config.yaml
vocab_size: 8192
positions: "rope"
warmup_steps: 200
batch_tokens: 65536
train_tokens: 306500000
MLP neurons of a small language model. Each row is named by its layer, matrix (down: output weights) and neuron, and shows model dimensions 128-255. Each number is 500 + 50 x the weight over its row's rms, rounded and kept within 0 to 999. Numbers have three digits each. A neuron's up and down rows have the sign that makes its largest values positive.
A block is one neuron, or neurons of one layer that tend to fire together. After each block is what it responds to, as a language model described it from the Wikipedia text at the highest values.

L2.down51:545569439595585519554552491502462486488523468454514537575505520494561471529437462551539471531455535600394501413555594522549483526510500537473439480477504457502474497492584553473459441415421581467501499404496475478448504433484566521486546486593419494498506475473479509533472443376518576498492510553379485569480518452416523557501520438527531389476526571560534451510585377538487582522406
L2.down58:500509560430474463529482421430578381556476546481520412477513504513379543491555463601509573540541504495530467645468637471439505519528566590405515548520461560489534598397479592447473553539495507518512576513516521558518561461471463485482439438519443575411468548468519482512528448490497550566525433499530498520438464544503492440564579449493523470523502501476501391451413553545495528434457
L2.down98:425539563513510590577513595435552555455420548506519581512496492517500492519559459437420535507541481478559469458492526617631484454404410641582459541516526480576564517455532546453401515411468581481482485481482411541520508479513526530535498576511425382543493437474527541535423441484441590514514523549539497507610473448478461478467405540512426565464566540406494565452447595550514502457579
L2.down127:529589544562539576489493508443557487504496587570460474452480430463499477629494480485518539528401519448551471509506532454552466563394477584475478510515561488484488486552523531385503502504452455412491489508466514524562535487495438468540543492524449521496559474551423428472586523527439488573537534470569508525579611475535432581456537518470485470505470465418504465450472564492581564444526
L2.down140:506491543506423398568575482507532490518384494567552500437435447457381469463510515482560474531523508489521469439505584526567534546519542538422576593485551492538532516588559522564476428465465459463597462461479527555552567438545567467489470506462517572524554579542489486514465539486591446405476479521533600551595609590495482530469453460467467497486561498515451551542544531542440489469527
L2.down163:476535525519513519508493425454450519490487519575507404536481464533423412535567519491470471615523472518558490569450460513441510542614491458462555511503457488470482504474474520503519449485559547564446422464448495547470542532460499486515437429499610412524600446521579407521407456521556418546602537457517464526533465499494557528539453472494433451515525545527544506346449387549518471451437
L2.down180:541461562541577464469454397493513373549403537438490485448498533487485407440401432433537452500525498453484465421484506464452534586410526532575438479489576558539491549444504468463520542565402502464471580539499488543462582373524448528561488489503510427541551528485528559412506518484437547482542500505407553418475439480488494546483538431477512510445421476547486509583583549466518543538550
L2.down232:583504441554501506492490474427464523536399474434468585510489504540542586518466539415454469531555492463464525493480519477500468452421438428494509612551367570449467455495521470489447490489547486444586486574478426453569554493471445554517531463482494485549391555486495573608532485426445580605489509627465515480494522534548554553511487451510520452459464463463482514516568501490530496480433
L2.down379:476477535543508583510505477434536461465605580460564489558512522496437510456492486563464508482406473537521520475488480483470547500554442493502519484574434466473478560494484463493483623572520487510602520499458521452589547376420518553491634450542431472482518502505571544462447448427467510601555443550562518470468426520595513520460470426538538464497484575601550555511524448535523463612486
L2.down476:535493491446490531447545509504523524523539483460597480572550518456475499434499505463476466495480515551453581496460585513408435489600385481484528456506639447469488495473462460523452428544543441510603466468457547535508552497458526498477433500446490561519392474515562470466543422581488501487570523482573502546476486402525406461446424391476478476512480472491580334471530436566539519569468
L2.down549:482465511483490429582553547497512430521474483608534582458474419468563523462487504493545497501512525490527429444517500610616464489465511569539473487537532465499524438475566570533517605423439485453560488471490529541535552425486605456423409520508483580580595507523553517410458483545499510570425469525497467483476508494505607506462491506537503387475493515576545589524610506456482548461511
L2.down574:545468409514443523558559475519492455453558495593617507412471554462509528451460465546551452485469458568435501424528491470605628475528438508520448571488513474437467445502545499476470520443382465469490498482502574473501492469500422477545571530539509550502396524516496511438470557464566530574430547559546499460429531459510524420441457514528536533486543526535522540456486489527497533435524
L2.down616:471525489532460558454533406468509499520474581441563517614539524469495541475480438515492585531550508500509554491482459543474544467529481539361399518570483512467408363457568412413489552485496525539541509501500530473537574547578578474559493463479553521552482529478569546479448518541512505539508494487524515459509516632395493436554502460534596392489462579542429450529637428496424502432363
L2.down673:479445447495588518540430480480508517553481468515487446493517537505555446498447429433490509444533500513522497360551477421552556450600514528465468426461477508468483422581511412406503496528444566425544496463405517491390533533423493620507464476477472420399575521525535553465506494518547572575477506499531427511592517529433425556543543557520501515458478525433523490556533569537490553452479
L2.down683:492527594441486480439439501528477464489408553500531530532492480516539506391530533566493561511467592487435521472506497437568426555512533555465480473544517455473496522437547478488446483381491448487560591478531553465415451458480524446540505490598483542467505477543507497517428529570475574508500526450517588488345399526532510480454471529420522512488493450490502477391486502484497472489497
L2.down685:479535541481487510471541529476504449519508455497514515562583504462474537562474467422518429529478534559438543491464490531419550471531423503493622506466507545471485678544468461524447530446605481453543523570541527442527500476407442496480531452488459518460532498570562499434532549325614498480556535502503534552445523471549473498404496420557572509511468460569469465542451502499542441524452
Responds to: Plural noun suffix

L6.down317:457403480459486595552557483612541459431530571404554501439517552446521508595522544521497487526599579514527452515532518405456513456589542494507536556420494518578439544500528441582465412499564506444503487484540422537529481464422493495502545445480574445509507508453461504496536551545480488352499530492517543514512440504540546424500545587518504563542478477512415502454484530466524495534583
Responds to: Plural noun suffixes

L2.down20:581574580516588569460410458629493496515456492500475500521503473452456536534582514493481512474406434418587532386537570541465387509421517542489540488515568515493583568526510477384544456517548513461490450553479513528468496468496543490511512480526522472532502457416536464520446512591515472506529394520444461526506361564505434462442605414472566464444456534594554479509507451458482482503489
L2.down82:511399567513482521455489460476511430551517517536519491535482557506504464461496497532507554523504442457401381567477507562524418575486559451436504378518499582569402519554549474471571460528540582542489463371512587581544498473495501509415493548518538515551448554499407479492459511532455555547530513523485477591464464505520512584493508420496520474460494521488486470516501564470470437516511
L2.down121:567434495453542508550467451501470474511481516463490493553446549460490435544468516584520495434465460511489466473433530406510472467517578490438438482536480589497455570547479478603451510553497463511461526449508551479468511407509467597481507538571417488516458438514538559495435421457482524496502503473492535518509511457504510496532454486492513544530516432465488533426411560448495556493633
L2.down161:469637507472546524555563563560583505502499473484573538488508492469532608542522387471468527523505434431389601470554425543522521462406500463521466491532525587542413618556481405451558553530547493527518554488488480554552450414517512533527515499385422507507414401462548505502504526474479623386503516524469505537485535518472394501475479454528487573514509556575434505442604418513500448493464
L2.down166:535468634430462528393538507551407611554518502424485489494533427531484435533460370513469515470434572485513506484577489460489548471498394478469470533459453568435506476554457531426516470549504443483465431456483477499542489541470536615637483440410539433562568524539539473437597458504457459564520438472511533464532569471526554522459483430450468513532495505457490499613390590465514449514560
L2.down193:526483550523500468524530509443368456534527458521507538556490585437500559455529511538509553543475575462511551603565515526454451498540541501438375615496605572566448548464600551494494528517501538414401522562553460586483478456479473671440532524414503530423459498506475582504611422510485463545507567565510518469503400481459481486555442470519447491477529585556550529490524438464430467435438
L2.down234:468489385568536479544529514464432522457467515528514569445471416519455510525517490514507520525505550395521455526543463534608461451521524463551534539458470527533569442483532574449577552499528570465481482584570518516532562485472491514518440588564432617516495451508473482447425545496484493477515541469459557538458453507470517460465450579512501485504512506576570575460466573515524427444550
L2.down269:426556609399569471532603496589566442486547615456543587450464535497595415527464551557524422550533577455430468531468565413448524454488553461378486441483587501516444521500447539544587494513484464554539480468480615521475453596454481502516537519546458514421540418525469476526531500478558499502532435485438509512543443472540494529526436517485562592549478518415462564580534429511474566465541
L2.down284:541411505422497539436519405465516555462543506387546441582436561466545511521446484507589536527516593441515489531416396368510477491499482462430491472512410488463565492490478494451479456461545479540488558510468538528535465541432553504501566531497527557437422530512459492484546491462573390587504480467613437443554524423497434495464502497468484557510416405566498502560459539436569433559425
L2.down286:511455619542511476428524533597441425391453470441492535515474566505472581488580549498490466466484431468576546591509443462468482448491558510478418540582527530442484606540513553477437531543425483464461478610456424480378429524501555592518495525490443452425607461450415592467536546450425507471546520589502522388466465449533534443509412435519542520467518549558514472516426463509567441407386
L2.down318:517522437376507506498521518532561493516621462556508527428450496540529507464480431419520460539547455449501453457430526446406456449609441552446451518532457394447436455543540551438487585450446505553514506492514509548443612456478576423572485523463437621537521465476496490484462441519457498511518506449500521450425512549434477473570607461541573502483390444491404490504481485443433508528538
L2.down390:592527434475519502547485526482465496566497651505518454516449499456450402478551443525602553478444428469477478563518447508505484520476469529500504443517468459543458471522512501514432523481428564545565444512516599561473525450469560536453571576485475559496590447449471485485472523492486503512434439446525581440500455504506508484449510503470485450544494488578540472457491496456558531534626
L2.down485:487525439480436533590507480407540565487492520487458488522496536506498434501432580523573523477417457518516436502507563505530542566485471524587444545541442460612458557365513472489428500514487438484476541500445459423572474477571455391486473498512535498484482525558515511487485461452527508481569502547401573493523444482428446470593412470481490480404484536441437467479638558536520415494525
L2.down489:508568525459480424585467553484558491469475644537439504479494574587563532486520539537540460470517448538526468558454519445544485448462466602523547520402506531494494454551486594536512552602430506477469543471558408495560481503424484487498450466570454497506571529568504520501442509367442460467513439522458543570507407395530513569584470502491502533529470557415492527571491594524508507559552
L2.down600:567485483510515490465432383495510487468509441544599509473408564500492533531577469535553484453506402431504484511467473444401651575460538470532521553482568467474510600489551548470473528595405600459594529459441541472568531471462565492493542538594414505499528493555433484418411460413477491467552532549537491383501503447530528480498535536483438581487468524543517405456428448528509467465476
L2.down633:536604516502461618551584469556518452490436489526565477516582514490477461557495611457504531620520447483529460458425428573505485543478493472443535462417473500448471571501447543449569510498513532533467456514588464443459510412479505568547542525452416515491469593525477477541561449432473442454594547600408526402530521420600548446643492552414456436588490604586481508549462489468541459515426
Responds to: Section/paragraph boundaries

L6.down286:537558465529495492501460478444555560439404549534487490488526510562451459589531470532514495465507469464505519525508603556482458476526649494497490498542525489460472621529577453460524490472530460517433537563581552531544527533559468507422528572468551502493543467485408455447484440548585533421503515486462517609410565473465549546467659469549545440567508530482546531481606507540611487566583
Responds to: Hyphen in compound names

L6.down236:540466548467468461540524414471568501503423466469561448484489455474552445434507536476507478446458492529468464504470592450598450463456534451499500554639498528419556555517461489503494476429542521635579449539560389471497572542364483546479447504596567536534498567504489618486594498552473560574493525426435483486550521490551578420502509550514527486478495447456442508437570447499504450542527
Responds to: Mid-word fragment pieces

L3.down11:487403449469486493482488491428538415477452453527460570504469467535462539502586432526557519501559480496463507513533477508442452448489496536445458556628529546469483422491478482587542493515470559443505468569536540466409434430461513497543509513564554515449540534434402556544482488576532587462499479479465459453477432562464465527473591422461531506475424468500501651493416526408580525527574
L3.down101:551612497519510479554418484492487514517428565517405430491509472594531538477427493587523543409523475544561491504461542413515402530550469442453608440552525462521499542493458502542443531486490475495604413506466543501514498441494456482528504521485468433494537574453520464479559461491420513543530533560453504425484513502533536524360425534414441519496536440564437466558543566518508401548447
L3.down301:469462476530533493522489487492469523452544573463501536517512438540580545486509521500513443428527549521551507435570550479419516472429440589483540441535556492609499465560543520484451575559537481527501508503405515465587519469515544457437469541446396522438520516501527475444490531582447491575467488472521575547561482440349495495459470512479533469614573378389544512539528527575505469526497
L3.down318:488448494556517548484551510529570563412409499399540327508490495493494526481591539571554377486516383570532436497482490538480512534480518447466578520476437405509429496526503536553536394559480434496449428473484533491560438484478497469489495382533460552513504426552469467474508572488491499475445474546490453457499474448529452491520509490450541452495513502423457545480515482451480494614463
Responds to: Mid-word fragments after splits

L3.down42:463463525495443613453481472438416512555508518527474547510605504456441498530519445525521551530452571476484516498552443390557515581470545515423534503466371489498499531536397560440476487560517489431404516591551487448470482590446479480543411552444556463530466489440509531509483598453464563566517490500546510481505488530598488521458554549518440435559542550497581469517391537483519495477599
L3.down158:513505428448440514502581494474509569431443543530500593438442465558483489481591484505418522406502560477582413496467558573577486422481466508527666413495534564527456582511508432611540430458544554482585566396509442491470595534466509547491598460572564513564455455476440539454434471496574510528555492502498555427529537444609452436506496559464458507519484509494481487436422455460472414481553
L3.down183:589552551528562486407516522497445475527488503429411481562503450571587470413436563361557479551517554484483517527503475519500441450574507513460480462363649460543466478558488442484472507468524593514471501491512520511511530496514501436534570541507436546443497505555414438540501535461402489483549571431522515459456448562416558442546487525411534529519558439465520475398546564498449508464415
L3.down560:592499443483535562426507542520461516431368481440450625425498486503540387533444536547483506507531551423539542510546488506436454470499497493480598537501560549540495536447521555463479491531511397497412485520576466496502421510541543526485530539467510513435528545411549450422560433502530433424539506562537565527517578501461479514430450566452497491408425436483509479490396403467575492497444
Responds to: Clause-introducing verbs

L2.down52:450558463504472566444426554536490513518485552589492490462491514590554517479514417498377508413515508539473505484456432485522515467434539562542502458450514450528424556460417542466528440591473571478534526513535455487532564630522513511481504445467533569456546507544504540455485489556513626438464535488433538592550539542458533577481522421448500475475527472346431582486638594477502651427510
L2.down83:430541582462517491435503549432380526463481502556524439532440534492461472527416488526603490629455500505514503530474478508505545519525616472483502493516522527561491545506471489517517541471476571483391564489571542431553483520507487511492439438483485509511494437573487411486497471534553495532577494512502442461509425493511616472429568504564556445567369509639460391521546511532518456504496
L2.down115:391535443541592387446546559525503479503496540450474381447494529493474509542413580530459441551508513521461462367452465489473448516576444595482451484513553453552475451527510459441600456497472482387583610467413478516484501506519576404383516470484489542502500489529538429416536567445554531474491433481513473546428482553427423555527493420520475535496419564551463517466502517526496481433545
L2.down253:497551524475556524487456505445529453499464456550513485530501599512533446442472512388405549497536585491545428511444504411422531531475480462466512568491432540509497524468497468536477523550515529510528594529531465430429535503501446500482497506432455461459501466492556558452576498520535455618557537483588392597520490472523455389458568446553573534489444480439566560493502462486519597510518
L2.down271:509500517499600558440453454543393546474419614557511532504448415526546456508531463492524493465512526463421526483431467499478483500439516529632509420495527498524531514483445489473573499502421507437480476482470567490433441553518557485550456550550499470454516541472522525491434558461378518493413479514494571568500464504507581429534524514450545491549418486500502548362660446540449505581569
L2.down344:463548497518445520482391559467413520470509552555554528524553469474534604437510488404495484460506537527570465463400406416545442496499440460569398501514483470558463504531533477535438455487428492501494499526480411545451510524482573544542481560506480526490427577476553515484457489442449532504398509582559486584461496590470487508504548504477472457407418483513500623598586504477538515627519
L2.down354:515464470456467532498533422520482614435454506496651498451529491519407337437500464539591512455450409480503555514468474519517503519493526537515571531445454481509498524626465482578587460562540468502447509436415462572559532499445486436591391508454561605484481480432527517499446512553544544506495439547541504484551563463534515427437488505527502480489481543535545542516376562563422494503500
L2.down393:459568529522490465465460525515487532532531438499586435575526512519559529506492413499548387491497535450515517485526524537501457522530370503513483442594505516498478523450507470462515477524568420498527458511425604571543517553527543483524527539501480520609481456392545482408454547505581451489530469448491502491572384536488469508579574459413469563506521473402456482573519549418472494491581
L2.down406:501556501511478551439481476529603473393452503447412579509469460502502439506566566463455500561527486476539520410501469483523531427407578439429512400453451451517544465649540411505532526510551518484515598498497500503467485487402546504531445410452449530430500584455516484602494530496513442573546434562525444639429460493546427483453587537513407465456502506493434467478442516543438494384467
L2.down516:480478397431483502545490429466590508497456471384457515464500443475578547516459499529473502486532555462576575483528454477398540507560481520446575486484551405571544572441508542516444396588517407507474467518462472483521431427515534505477479505546508480509525509516485525504560490478514475568457462534570574468454348581471512460525488509625534514491486519500408449519472528490391453422493
L2.down563:470570573520571485514551544468365472465567499519607386492473497486457542459460554524504523523380384404572478531543551509511500520456606447479475503501518528589528471567540568533451524520502488475441396545500550539446520523577544532479471513533477541549423410469462502505482463490468455549510485502456483511469433495579431408510449501404479433437460488528557423431444383587526442429556
L2.down614:437501502523521491540534497531592517467512432462446546495478534506428503521448510450480427536469507433579493454492519568535512500573454586473651534456483514475535530528542467548477449456376404460510476475443467563473456467468453439570636484512538532494477517484517552458549418580487550469522439480439458461514413513478577503480467513610611516556529470559551457522389461466483454528546
L2.down624:494464560481527492507471521396522439509475536537478491496442522473540452412484561481409493525497451458396402567519496515423490614515508490417520492478515481577520509444480477515503498486539403538483540448595561511502396481537427506533539483520595571503514538585448474550512480548459536493592583570552509497453460539507498429496471564445492510535422572523520455409434474524515503466420
L2.down646:413510541472494430535422519530584487520453462618453457493454521544549498453508435521446487542461490476631564452471499456532533558582449483532478561459559516501461480516506498524496542365448507565468544419433527498537533459496576531593465472413484602464452493536527446651460445485522540513473510480476450543512379639500527512486522399503464483567425499504483517522504557455568578603467
L2.down682:460536622445521474409504464514468466474458503431501574433492500474548542489575503467443492575554514550580457470432451445625464533384587497489498532500455467460526472472530521463463445502627514471500501437473390516508494519484438541543475532519430508527506413471422551421462462513493581471453613411607447620515547485554592455445511553468475535532458474464401502505434446485502564559480
L2.down692:497545541497528570450489482498467531548539456510421519492527571521494469491424472451468492526550483523466501336438477555491387515551515483588566458469494486554537504486542426468555417511475405421461616593531434375512440530424457554580542466483413479510472505518515530502585468492596510459477406473424528497525462541484435565486511394565529503524465477526535543544463455533484504465605
Responds to: Word-internal hyphens and verb endings

L3.down8:607507493469537493489548437490524529501487454480500562467567498535567564462564447518471546571448444507489470502532336424496494536401433481450580433509496573479517498451579373517415529549551459498514462542596576548537476546489559587568471441404480558525560485484551599434513451528510513473447470570510470498591430472486552488494505425523520455566429465500510475557579473485604478467445
L3.down36:517507582477586510493518542602401469484542454553514568467547475456488499459452503491460332522547514506402465497639520467539504499476507450456491512542597612460490513473476484594454367456469540442508466498441445479474508456435594502548475484458521424506525530460447482461510483497440568534456478516511467471498447486403547501478505384675451486451470560534445498446538437586442548455491
L3.down593:591559470472452451507506518507490554509416564388493503429421441436512465483474566511415461568501579444529516510507466540509574440510478431492495540439437548472512501495447489510534493518512514506384432491515483527470489504520512493532452490367533433636457554428528558503546481584431603498494489477411574443579484507577505511513470511503553505499513577485490553540490544505500563479560
L3.down608:514492496490605523454508543575431538384573486592475563536497406472453478432501485531564519495508411525485487440470444487446493440468533540453431600473587502542542572517526474486488485591529545574439520441424514585478528444485530550476519509427460601511449485566507602501612483475444444491541590592491520554439582490509455501512520462524521447432556529458520505508480547502499483486486
Responds to: Year decade digit

L2.down4:524447577532555525497418570559549508497495413504469524440525552598497444468375453545497450534474485524497415383464476539564376453498533449592493547518487486533537539483430424570523550570466491469499403476502471490447526502543529503563510589502513439405545481511479545442555448495478574522572429422532463519473560471490464471407508453535454507498470503565456525587553503464516520473483
L2.down87:640567545488441545469575540502529533532553529525535423469495564498516451498566440482419511603462459508522515460484508500482536523512538410487536546471533461425470533454443504500444498605422420500490520574547575532522622517534516470433527468492520497517464453483458576436557457539486571522482491588450595514544551556493474551525462443437457505526528483471504513530592516537474512555571
L2.down181:432504496407456437534511531414465422544485553538474532466646502452495474522467614473477516494466521456411466444568510542472440480416512461485490536414469454463505499432538521537430517560557514558524526512514419552570501422444508486479566472552451430525487462390426604448584525521507495553526601506511432437532489441525581562522476453469546571543489462480486510519507448571471510530426
L2.down229:561558541530564465507484283542548468490447466484524555566541579546512495545459404597422515515489568477532594522583451448515526505472507433520464565505555459474442498501482544489482557531476401424491506482523460495482484500451511491367492503496531482509484573478558454522494521524480571486571447448446554398489578499548522548453475456494589412450614412558415470541547499529531446551465
L2.down242:478579552452479484423440461524480524472620479415521559593511473458412577553545467581515506483426552493427548391388507474382527567450444525485428593484473495475598489519522546530509493532579498510429451494522499498494501593486488405564421491568472538559524546425522398526552458427504523453552622439536477528467474490484536509556457467492480451550484492425405569451439442455513516518526
L2.down331:508505521476435514492490485554585497492450439435489498500512553479527403455557561504476494453599517540604469554607540553552596569466497581496541491499460490532533444527479463486436582546574641587477500489477534524602452506564577575484493546422435570512485484449448552502552507605377442554490547477461559511362454490476498494469506520497437543521500493467539581579518504463458469531465
L2.down347:492562506530456583446481499587505449523504512502379516469596478580553585570578531460574513397543521468505476498484434499602475404481387550458542480535433429481517558511393477460466532536441429578514555610476520590519551539470540493473551497465523470463572546477502532481612472575501569480495537457513513501472543418509446544505390499495430486594514552458544445596477555503495474509485
L2.down358:463566574469484606555490497518471548457500512552479476442499487523471476527503520510508497417441498479465538464508496439555424509499530479485450477542501456485533463479464563512514415501439512569429462474477548479499477486527497466534468446496501528575549519543542415626555548431505523461393583576487500485536540464548568421541469425415485495516570473470516513394548478543590471520534
L2.down372:478540446623478581514437477483475497511586479461538550464580545545449529489499466524555463517556499496439453605459494584546419596544424450525481428497468522479471532541539494530451457418529483514472579555516503472530410489499525504516544544523536506615402472519567492458563409474602603458388501562505474496464526507520566394450507569511427433522541440575489549508473472527484534519432
L2.down416:418567549573477524455567527516492445519448461521482485425528463605603506460497583398406452474525521456445437488476494520494527428502488483420503614487564448532478478472519381480532364572520545511474516505524522500559527488480484514529522458409477471481585560448493429481482449439523591535491490465475512516489498548480564482501583391548506520547494475508535537595641509548492525503633
L2.down471:443565493503487541507492438601497568518469466455450429474476502492554485522521455455532530439505544490371541405533436495458513446415455518492449522447367493433553554497433441420530471386559524520481495552541566492519585548510491411543437524367487547513492523484476460504501566529468472455500616478489559564396543546550531555514471551573608432492558600440484543510377437427586476414518
L2.down488:581439468431469534434420583521516589562633515512480436450516416418513508423529432442443495503561489576536418475499546551538622492476529477482580477469485541542503516454540536501523573536436536491439502519444479469561475545497436505527514422446543449544479479487459468546530500472501462534563540385552478501449512545561468590505477569411453501547481511474469548482521501495550446510385
L2.down556:475467450512545456556510551538501588512495535482510481585520527420486551455507474568512549518521401549523483522511538473590465586492537521529483486524481523603540460495464512456435490472477529429405510477431496440582439458520481461509458515504432428464529395438486492445491534503457474525434479501523385463508324464621521454425505423528471421547379534544467495448533476528477425525567
L2.down577:502537549460499527521438563472440510414438502578569525491518574463559517454531457619557463483459435434527458494538533470438560532526574458477501428519565460453440458428526518464467487526408412487456507480499555468365475466480449416572597472499550448520508529513527509573387505462525596440404472534432532413627449470506453588438499473553518483420543505582487519488462426509483476485495
L2.down659:483427502434526463529513480477479520561404474567423498435514449425566489563508486435446513532530443613542462426519433482530484545384481439534503557433505567478499492446445438523425508565486508470548464505529541427527540598476536432501485427514531561549375502510512618498563405511429534510464500518537547459555520523500519469442610459569537560562498528542441484491519524573472512515458
L2.down672:549455470523474577537585394433572528524495533449591484495452487533575551618466372568551505497538527517516493523489435577603502600466478461477540488578592447492522466415560512541496513384392460419493444538476509570478559472516554493495535523489468567461551521609636526464544574489516531445434442531516457453514486480500468523499474431550512538479408445512544619439513435578507453494557
Responds to: Mid-word continuation fragments

L6.down139:594522525468535534476411562529481541488461458390530432449451515508519554528465523435513585491562554553623534523598450466550416525573487488508486459426451581532487486482481471555497439605493573558505545581491554459551510481463551538504528518438525542450533421523447560504505474464456493490540478566461506553487526409514455553552592454505511506520424544557524491427485481507491549542504
Responds to: Section and paragraph ends